Weights of a small transformer language model.
Training: a variant of Muon for these matrices, 8480 steps.
MLP neurons of a small language model. Each row is named by its layer, matrix (down: output weights) and neuron, and shows model dimensions 256-383. Each number is 500 + 25 x the weight over its row's rms, rounded and kept within 0 to 999. Numbers have three digits each.
A block is one neuron, or neurons of one layer that tend to fire together. After each block is what it responds to, as a language model described it from the Wikipedia text at the highest values.

L2.down1504:457509566487463473545475514526478513519455498479508483495532440492484465512474498503501519546522446493525501509483500487459487522502459513517500529541557497485467535483512498488480490514474466502517489507486497499488483489505462476537513543506550511454505518530510525472450555485491481507548530488491534497461517509523495511453538461496462493497506499519510501534508454554517513455506
Responds to: Hyphens, sometimes plain spaces, joining two words into one compound, as in hip-hop, twenty-eighth, stripped-back, half-aunt.

L5.down894:458517493499532494527506499485509510506509510528536513499505507511491479467498489491517500506502510505533526475495489496532510473535481489562491502501520505491466495494504430489463529469487533477516518484502515503503518515484482484521510461516480479473496513456515491530502514518540487500459506490502465481492498505507551536474522517498507513491469493497495518478490486464472536495504
L5.down909:490531516508463483497501505517484470520506499529485515492513474477555506488484540530498504483526493503490519500516488518457524496490540532503520484480534520461494491479521457515457494503510503488483499494488533454507504499533508500484512511488484508516510437461482527486510553485488489505473517463442518512520504486487529510494489518524524503487563489481474486519493495495499508537483
L5.down995:517491496553523469556460494509517494495549480520493478534493512531525486510517497476500479536528530553534529503455519452458533529472496510535490484513558508523481522500523513459537526469530485514505479493514496551522479518508469518527476489507513464444511502489515496486484500536532488459478501511515517522487518494506498509501524472514486468478507516510481514474516510503470494485517
L5.down1064:543498536506539491487444481462487500502515482510501490504474512483489523510473502531482501517495460479481525516505528489529502468489489508473480468525508484495512529543472541488458524474567500493493463493525558486526488491497486492468537487502497480453500506470521532477519509496523498446512554508495474497486504537513513483528495481489516474491468507484531521505537497566498494492496
L5.down1097:491470477510506488479486472485491502491454505502498473490478510469502487475496455503494531477471499506481509513528560470543512461505519467470497471494508517471461506507484496493479490512555501516488496487520493457493500532543490507506493508485492529499522485515480472426518506504451482469516538481488532452478505566485506495528488482487502488516497504522450485494489525450522501508462
L5.down1272:516522482484526559501516512514483484482468451508540506470486507526500468492495518495508467541521469480484526514476546455513491495536510490525539458470528474502498481504532490508468498519496499443533457496505477479461483535469459501513519507491499472498510538512490460530484501530486487474490489482548547529475509502495486436476514546473501467519485512501487482496521545548549509510540
L5.down1454:486481534524500497509510530478550465484498471480490516483465461496471508461496533518536474506474489497506546509509527498531516502524501512515514493504506492467512536506496513484517480478444450497479521488537516496507500487477483472545510462529492516493542525522514487531526449472480501534522514501471582496503520484520497534524517478526490488488462471454481419511474496508496498527520
L5.down1460:467514475447485465521510487524505472502504504516517467478509482492494500498535499496474506519492506556482483469531482490442508515486519482519493491512499509512499501510536520520491484484506537487532520531532491482517505465510538521518487498500475497478556525494522430465466520488508483525543463550449517516490591485477450500458545498514482506494490475522507549512493525488491502492501
Responds to: Pipe or slash separators in table header rows, e.g. after Votes, Record, Nationality in election or sports tables; weakly elsewhere.

L2.down1527:496520491508536518461512488546506510507519495530491477513463483497514507527519495511507543527526474473507515458470531496490473531504529506517461502493498523522515520459492487454516532532551489537493510514488494511568474512533507502476505511548477523483494516469505493512514491524413482491517506478505518485511502534476471489506491493521487518510504483525520500485480461477476460507549
Responds to: Tokens inside section titles and table header rows, e.g. Track listing, == closers, Pld, Apps, and |---| separator cells.

L5.down339:523503495487494501505499518512521500496500559528542544465457482538505484561522454528492484489483548482481509454495504514501488502492489468520510535463516484504450491499507434526506495484540508503511529520487525518488487521497525489509479483533471505521489469513523554512490528483504468496521516464524474512485466480496503518499466468515484524485536506538519512520494466491469475491524
L5.down514:499524510524496509515518497474514510547474502508484497534547533504466483507526496517466494530530521530513508492485491523524515463509479471525494527497478472541495485492516469512515513536503540508508514540524467498509462521555488490487466459449510478483512462480490520544491499596493437462496492498513539447499530471511510509503500451483485521564501499500521518535473497485465512495493
L5.down606:534481508457431531505513532499517507515452523453479471475465505480465551508477488505471491561518494474513463462509455448466493482504467497527477477502520517535487484507551534463494513467486494522467490496499480458467456523461522506477477502521505459484503558497509496539508497457463503545544487486467513509471492486497524503477499509442512532520467509468532468526496473456468546534495
L5.down1114:544526523543512596516499480493538482523496516516523501467506519524522485519496503512513510494455478486478515498516442475481552479534489498513507520473495510473469476481534481540490455449519525529475488482511506494509495484503475503518534524503492503503473518487505497515475508514502456514473489518476469549482499498460500513478501485517484507464507444529453493486531472503487509537520
L5.down1170:485507498451523521504550505503483496484524515543498497529495466500473512521510507502465512524422553519485481457493494526494515496517469491523477497494476531494516495488473483497503511480510503515492475484509526467526534491514517503499516465530505499455456465467531502488470514554559499461507489500485451521485473464515479485493527495467476514538488468492508494520495482543495432498499
L5.down1254:529477514507478513468484494496516488519506483469518498510485496510492445458472528520522524547468520491488476489521508509461546483523471495542518493520468517521506458465515516493518481485491485509475498480536518495518491486512484517502477475496469523503511476483493508529515548508460477493520478494498511528488447489537465512484519497454516546577511481493488523516503481427544510518458
L5.down1367:490453472479557521494513489497515500462522495490543505508467501514464484514515459497468467598500522506502478504484539540494460545504511486521496542520498504491496477509473465528487503527491513499469506460518500532538474461521473499494514474507495491461512552494487465539477490489505496457488507492511509485489522521463458482456471489511519508510543501431518508588489480480496499476464
L5.down1463:490496483492541524466551520540492485483518542477551513498507534480518537466471479458531491514526541460484484491519486476498498472501500491550510475519512482511487530521486488501527486510492527461494514478466511499549501546515498443522473504488511545516498494471485520484522504511499520475494532512521446461450487490503517515499486526424485553502526511529504482559527474493520488481519
Responds to: Column-header words in wiki tables (Party, Lane, Medal, Pos., Number), plus infobox field names after a dash such as Formula, Members.

L2.down306:485495489518470504510575475495519488522496528512516483514507546505499475526481576480499489550516514513488521492469463516459498461484497533519535516503502519538446521517485445479525506468555516484428492480502519490489516535504517480524524474470501500527520523521485549509505490475513492473537475521520494513529543455451470518468515509524495523529481470480495486503504482485502521473452
Responds to: Closing pipes at the end of wiki table header rows (Census | Pop. | Note | %±), and function words that introduce a following figure or phrase, such as of which, for only, since.

L3.down45:469555508525521546481484494518485533514535500499467485491470479528549544472505484514507524517486556452527455464493534513561505510486496469506483489434540494485524492509492455467519503525497504513508535537475439490509509492491532486536527509444496459476478508497497507492474457452479510493496504515489501504487484514512513505475519508506475519448455500522508487455478521524510520460492
L3.down50:482433504444510482472505457486522493534491503504486502470525493530466512532520473501481516553475550490481514461456513506493550469482506490533466512511507525547496434458466510514485528488558490497506503520566527510525481501494473486515520527501513491486481496501421521512482510511477523520503513503495496453515503550507478473521513460486507539476500511482530530473473529475543523516504
L3.down263:481536507480511522469480521470519464494458506490504511517494519476526518567523517532476452537501498507478508519472532503490475500475515551518486524528503555495480516496476501514487489497491522540523498468508460485485475456469518487466481506505462530512478521511523526508494466494489498514482515495447511457518458498492496525475499488490582522483522504545515510531561515481542481453519
L3.down626:503501446501469491487460509503475496501520454516535458537519510526473486492494462505492483541530492481530494487500463534504514495493486502493490446481511535506560491526490503432506553506489534487533488521475474422508538523516449517454472485520475547544487455497476492507486441527480532492506506514491492463480468499518513511494510481511491539537504517533528511466509458470508485523529
L3.down907:495466468499488489494494466531521501529545537517531466466524530542519493523505511475477533514505530497500506472476513538479486493518511501517494514515495528487488481487485526505481529438523481473503483541473496482551505443443513547488541518496504474463544520508491503537525457483461462482537549485494463482462514492445458486473452472492508494484507476511523507497490525465499501514436
L3.down1116:516496481517510518519536495499529540507499462517489477455510537500504501509504496515526475508503524537502499516491463512478532522523455470486567468481481524531494483492513490486483497479520522516528451482501496505526504473490474484557492464447513462484441465519513475497476486460506524533502534496494489511520470501487518534486473530496522454488542487526546506480492500505484511485519
L3.down1282:495495492535502470484531523533471460526519494479520469468489486527504515455522553502485505535523487521484492526511516497523474494484507500482506509523523505499469494495574492521474528475481493515535515511477471478479520466496498510534518543540503463493457523487516473546469498531495501535480514501493518504510455569501453567465536494486523490493482511482519539477488509487490480537502
L3.down1507:512472478451555478490512543512500481475514508493478497511484478512474459490533509492457527528474519487459498489534470459491549532516510515501498487532471532447480495487501521467485544476479499527506500475491476466500504509487505507559579514522475491489460507480497532491504511514499544525499449513464496517535452509503472526453491505487547519469489480498489513537519481521512471485489
Responds to: Fires on structural tokens in Wikipedia markup: table separator runs like |---|---|, section heading words after == or a blank line (History, Biography, Taxonomy), and infobox labels like Career information.

L5.down254:479471505527458526491478464552478509469544543498507455493535505499519496473478510513497497476541462545498494468471497502509535564508480498487457535560505508497499526497549546576502527527537466542493477511489499517520473485553484510518500497509530513510462497504455467472538494522515504506508491519500525547516505492515520504469510512492530520501468521517471471475473506514489513498503
L5.down337:512491503558481538514492484541485494476473543494482468499480539549509509531478496490551486558503482495456481519558505525490492499485496493496478485509482524450507510487519498526488468529469496511496484475477502515477490468480500510522487500516534509524466568469518452472536494465502546537571494525488525512528459467478494492505515567525521515493488478537520492533523527488514515538503
L5.down520:504494464501489498462501511510504507497521521504483508495510512518497496504527500453500442492512469504450509472486498511491486516562508481493542500507479487486533509520500487525483522472483495474491524543473494456528549493498508497498512510483527509473474502514489483503484485520503481503520497490534493470487516497513551536471500502503511503495508513484448542506481500510500510489528
L5.down523:506523482531496524481491562489535509501525497494512553473531527503468508515513518516493460461481506525508459525496499558490498514473486477527498488507461492470551514516476526535546515485495474505481476502486502509537504510523502542517536501525556474453490498544500495545458499442529538475501487522503505500482495439495505541489501507494477548487498531496488472468473492498487534512553
L5.down942:480526554477500499481505510505525455496497503480531511534479489534501512548503512495514466466510520549504490497445461514508466481545478478488481538543537519457490525503482492502487459496512465471518517501467493460509468509512528486517540545508486433498501546543508502471510540502453485535477486518538492498506535493480503506485489490515506506518496516502536481491501536524510506496497
L5.down947:528529535495481517534503476523504487495509487488501499507463543518519508511534501512514557448511476517451506511507513527478480535483484518502494522508474486466498479501509466480492516522468531461499522553505462481473536481532509493496526521506497473460442533504543485465511518499467554519524511503490519504519485474487519468504559521519458507461485503462506467502503514509533518536488
L5.down1364:513527486512509483517556527499527478522510498487480463522486535518463504468530484503509514432527514528470492443509495485473474501518509448504461496492521516527512456482487525510481456542502546479489496440498491460523494500502490510482499508506455490517543573516511532512507485486453516502494496513509497491499481469489505512467511491497482478503517501540516461507511512535526508478538
L5.down1385:513485506495482517491511485513509490470464506475491485490429478559518508464556507505493489522490505497478514492454498506511508514483519518531511511510476521484497518491517529505494517483493475507523505506514511496507520483543452512484518505469478455459467493504501512497491481441493508523483506482494497522486470490478501458471456486516516499496538500517510500487469506507538504539468
Responds to: Standalone space, hyphen or quote tokens right after function words such as the, a, and, before a less common word, e.g. nearly wiped, and zealous, a shaken.

L3.down247:503506457491519490494499497441513538556530477467523523528478509500473492483480512500459467572524480542460528514523488524520479518528439508550474466485467449483519479497476499479486494493449473500490551508526508472519530476478546483474510497502468503512504517521502493488473517488517496484519551505505493516473469506505511482417467508498444477463478470494498535522493505483507491487510
L3.down280:513494536510523497547576466534510523462496517481471480493454488495511502522564538532504485529501539497525469495514524501476491546523503503504496547538521493524465531533487477454485522518492512534499501528499503505536463529486528512544450453486464482506503494512530523475500454569495510510462499530504529511516506498488467511557481488498473486493506470504480497499500502499508495474490
L3.down428:482517469515508543516479463472543520494480506475477509447486501550538517563528494545502499450490462478492451481509480511536476471517529494490461496469532564513489533513528495500488505510480497484486511496493516460517525532478546489463466541531485503489468521462493541462524483520482478482461478472520524493500518500543476504512484489546528508489499507489489512506473498497463515552524
L3.down504:512533499531512487500514512487527523505465514509550490471500529482462524491492487503528508478492486494450528488495528520482505525486547459515511533497527492525535522491492481513469462522496541463493477491498492432487481511525493507517504526501516501503478482522481470504498492514438559503524429512551526510536478530465500542466492481500493506489500469461542492440451486499500487521520
L3.down739:505502505529524446499543473474486482506504522453522504491515509521529491471529531538477493519497477503502477478491473505542491515509491529467534462497520495457471516486526511527477484447450524486483511450483517481485521531495506480487542566534526508536471477449470476500529495462451511505458464484525493476484522493498473514524479536509521479503528509527475506497462468515492523517523
L3.down1056:465506507540482491523495511465501510500503535523538520537492518519498495525536515499538500435455443508576497487490488472520529525494483485485501510503496534514502526465470500477544485513492561486480479513500504455499495486507486524468480467449513504511485462519487537505501530528465483458459497459510473502496503479510497513494495480511488467527524485465532522451521520508485452529500
L3.down1091:510510531537543534512500463503546512494461496522521494505517494491507453489511523474510472485482525523479490504495485498507509527546478501496501498444497510523463544458479507523504500513529504514490468485467519499470485501504498508425489496481509489531500495476512448500518487480484503498483463500517485473509508479483506554481487489507543506496500515497520556535487489528499517519489
L3.down1357:500544473505495511525481468485512551498479491492518504498492537511526486505469543495519543507453481489467472482470540468512483479565557489486511478482512526503505507501514518477477459495521528529493533499487509480519478513506526534513526500545519524521470483481519528524495506503525525482493506464477528537523557483494494516506532467521493509486509489503485532552471501517475525515504
Responds to: Mostly hyphens joining compound words (cat-like, anti-Soviet, hip-hop, free-roam); also verbs after infinitive "to" (to make, to find, to defend).

L3.down43:515474511542502474513501515457495499506544572491463482493459491502500551512449535455514430513437516497481506471520486505504472514565494462473506512512491510457507502506531488449506500520510490503457496518526502525486522508531471467531528503492478492488494486480503518487504509476521522464519474490446480544507521493475484513523500483487484502560464498455519550497523508479506514501507
L3.down682:470527503510520476471487491454499478522492490517486503525485494511520518477488530549526480494517526485491469515456544514494492533477535511517473482544571492503501530489469502481463496558469520528490476546465525535558501536461509556509493536495487459518491552492492531495440498486467510492484495532491500492484538490458525511473531500493509494488480491465515478495500518497466457497499
L3.down1103:484472532495508486508514506515496507485511475505485536495527510522512525509501507500481534510500538456483517550553519495481489485461504531500476512487438503481507465471515489511512450492512445505535502475535531505487533491516490498490432484470494500472465495485530509536509468535522498483530537508484472502544482497484499499457449496509485521487502559460481544504498520482497468510500
L3.down1253:488491479493518533509478470490521478505513512485498516499508489517529523498519528567524465511492514521476472532474490530480508503493508481480480535445551544544492525457472532502465579562512458492511502525517502543503490476502479494548456508528537478499525510515508474522475492438478562479484440512492490499492494501477512468497473511467511520510478501480449529547464477513487532500478
L3.down1260:463502484490497564492536534479464504493516489573490477506508515468461517495517566482475443498467495466521520531440529533492546502482557526478485496473568510527465518503464501508503497531504499488481479477450512519530469513488505491546480451511493510533540506505478483474477497485510496515494498474513517489480495474495547536490552499499493504526489452490509444502488477510436461522493
L3.down1270:492470523529528532523510517448495499477474521514513462547508559491483502506481487487463470516508503479474475506504468506475468502538489529438495456445513511511546517476514539516456488540532530468516548520510513475511474489495513499526465542527503521494516503489510473513508520497505547488525531508467482443563481486454502489531509447483474513469487490537492535516440464480463551484518
L3.down1385:536495496487502490554490501525506523513496509503512474491495484505507463462534508501506482435492502471514445507504518475475510479556484493517478502498533504497483489491482510509537495543500501508533523500501504482521543507529527493545495511445500514524472495485468518497479478481463496513520469508454535512537492487511550508482484512466463495504522525536455516486538549483510476483546
L3.down1426:492464562555509473477481501504497492545504497485505478504491472523476494499497490524480510518517497470573506482497503508505452487479471512512481501511517493511508517500499495491478510493500482500474547485513489488498531478481467523466460515488490521520517530469528532511514459489454475502466507529475510531507475539493505530500488472504497447480511453548522514498492457538497531446527
Responds to: Pipe or colon right after a column-header or field-label word in Wikipedia tables and infoboxes, e.g. "Date |", "Pop. |", "Episodes:".